Weights of a small transformer language model: 14 layers.
MLP neurons of a small language model. Each row is named by its layer, matrix (up: input weights) and neuron, and shows model dimensions 128-255. Each number is 500 + 50 x the weight over its row's rms, rounded and kept within 0 to 999. Numbers have three digits each.
Before each neuron's rows, "fires in" lists the words (lower case) most often at its 100 highest values on Wikipedia text that the model never trained on. A number after a token or word is its count.

fires in: "of" 22, "london" 18, "press" 6, "democratic" 5
L5.up1518:553462484401454435453468537496479472515566436482460501532461461484546404540507562441488551512561455475406418541448521531506549513469429500549541538599578520504376557569535389578513517427486566401461464536476477481446453501469540511569537485593466521580476487552509430509551547546418444444514588561474496458546365586490461606534596566487508524510535518529495525538417463527461635483404

fires in: "award" 12, "awards" 11, "towards" 11, "yards" 9, "forward" 6, "west" 4
L2.up246:536479444412499542493440449545480553589542509446400555466579465537530596544566609441514426423482517499530520531526522434527569494489459455501517494529450395507590380456496489557461516580521560440518596497567535488484432516477552457469591488549543515518430474468499532527489550507493586527490535464541525551550439573534474524508446534407507600489577539464497506456529528503522402499517

fires in: "such" 30, "known" 19, "used" 13, "same" 10, "long" 4
L2.up654:459549520427528466534474534494511511549401464555509523577506428498516486544616557450557537471601493641535514439488446431524419482487488423532524520419609599509440465569588480394467453534438393459477502436544554419564589522560521553510604536526399463487476493512468438572485519449460603587511539536580385493544505528412454536493504540506487453414483508521524503530559310484541514488464

fires in: "one" 22, "two" 13, "second" 9, "fourth" 8, "third" 7
L5.up1386:562536558545430526442557356478521572553520518550522499518462534540505541462488509530593472514518509504538529533559444462590482607516447437499523522497522506404452536526488575487562465468618435485545495523543512437509526508436468506531524494525446562525475544526527533582475465485549593490641466538531593482478609462550520394531483437568500590477496602494403591498409499534535487461503

fires in: "with" 20, "after" 12, "from" 9, "following" 6, "although" 6, "site" 4
L5.up1380:479486465501555498537492506551448419395488483529485496492556483491491476484549567557515373442465487458512519449462565391482524477524490488569508511473442589545575476442473535535483505482527528519519508580534495462433442474548528626502636546518507568418501477541511430502419442510549470554457565572509452535483490513524575496517516486441397460471411496488426429495544394508455572533536

fires in: "first" 29, "1st" 11, "västra" 6, "kazakhstan" 5, "outstanding" 4
L2.up1300:524434558471487436464406482542455466429504435498525591518492581490531510445534467578555491455477508482611544552592529445518406499542420480510509474529444503535459534417474497536560467589428480491402485528614546634516477495489543550515492369541524432549478481533563476523439467452482542417684469465485498512551502476573460483503506546445460458461434511532383440526459472403536451479554

fires in: "music" 28, "artist" 12, "records" 11, "art" 5
L2.up1124:500505452518523484433519490477552436487498439526549547471428516491564412574484491439472498554509613538490504453423569477437428514489489559385482524462481457512501482443449617597473473503421424476522484528534628367498567511534594481527489417507496475476406497433505382431566517520549618612504510453468542438472520545460453586543512524472465575444516502441494605520502471484548544484540

fires in: "became" 18, "development" 12, "become" 10, "developed" 6, "majority" 4
L5.up1277:516443463522457541546481457464475484533495477524549536556510436433531489499525476571509587551443430443510546499455448531423617514476512515524405566523561593486561538528474529526492506501472583531463596510515435503449485500590472331505484533458443464512573503496591540479510514473434583496478475505539488522496583501530520534443479498465534491471504513445551601511546360485422477536453

fires in: "university" 29, "school" 28, "college" 17, "schools" 8, "church" 4
L2.up80:498440482470502496556486462550501565472446536490474451466479503567516449458396505591452519431542435471442403522481457528514400549508604461590552478403465453378470563498473484499445521484531452515514493394608488514461463497488558535448497487576443579603602413523518485439497383511580473522538473569543491470435580458450440483457466491569489492539394388485530516495401457461466573570572

fires in: "band" 15, "chart" 13, "album" 10, "society" 7, "released" 7, "author" 6
L2.up826:456447427441476491478462528500540442499520426444429566383380425516395407552542595431468477498557543468527558477458490505498522544559535477413529481566459501443597526485464460451530501586487582532455526609600541544442530588503530567529552470489439415465391392599486519538435593550517507497651484429498550486489522486413456437475443488488443554514568522470599422393490560567490442416439

fires in: "third" 20, "first" 12, "second" 9, "early" 6, "five" 5
L5.up1012:587494552515487501578496498559446496473419475455449481580502558517504537427592420479528422522565498406537492495579545529525506390525534501405513534465571532471480587488464553554451344532534461446502558556533489408537562442466493444513467411455604561502456549417520499564617498540579535499509491548428506474491564548514501496437469569464459521450512343552475500514525455471580495456540

fires in: "under" 19, "with" 19, "after" 15, "upon" 6, "yards" 4
L7.up349:600476507494502559469516525620551487426469502499404426522493509538418535463373463510547518570533560495406545479559395385564538403500550514446516452515508576565433532498570518476525506470513503428519482410546502415453548477478536525487474505588497508424497533555488591457474508495473497577514485560552516482454419453596448510394484465477428508437594527553513539454647475491493443475482

fires in: "east" 17, "street" 11, "open" 8, "plant" 5, "railroad" 5, "railway" 4
L5.up207:554501476471479525485531447595538533477528528487484523621533555449508508527487492530440566503422504465451538507519489472518547559500497544528580423435441423490589487533460443533452550443432526445557513551537492553465543488539470470589590465505555504560538594425501555452497536491481568482496368533446431497480476587448575548544540606606440500515494485488571475544443516532526517542505

fires in: "what" 14, "there" 10, "by" 9, "architecture" 9, "these" 8, "their" 7
L5.up1369:516503502467464504484474398598398536519530523502499498557495516507471430542449573492498508454485540575480515443419481491566498506590427487497606407505445569491422410510574530567481509478482575530509529573443439516641493557450504433497421514482528538447542487448491476539502485499502497531527627486443407524588492424483443537492533510536488608565466564537498451514539505369416439479552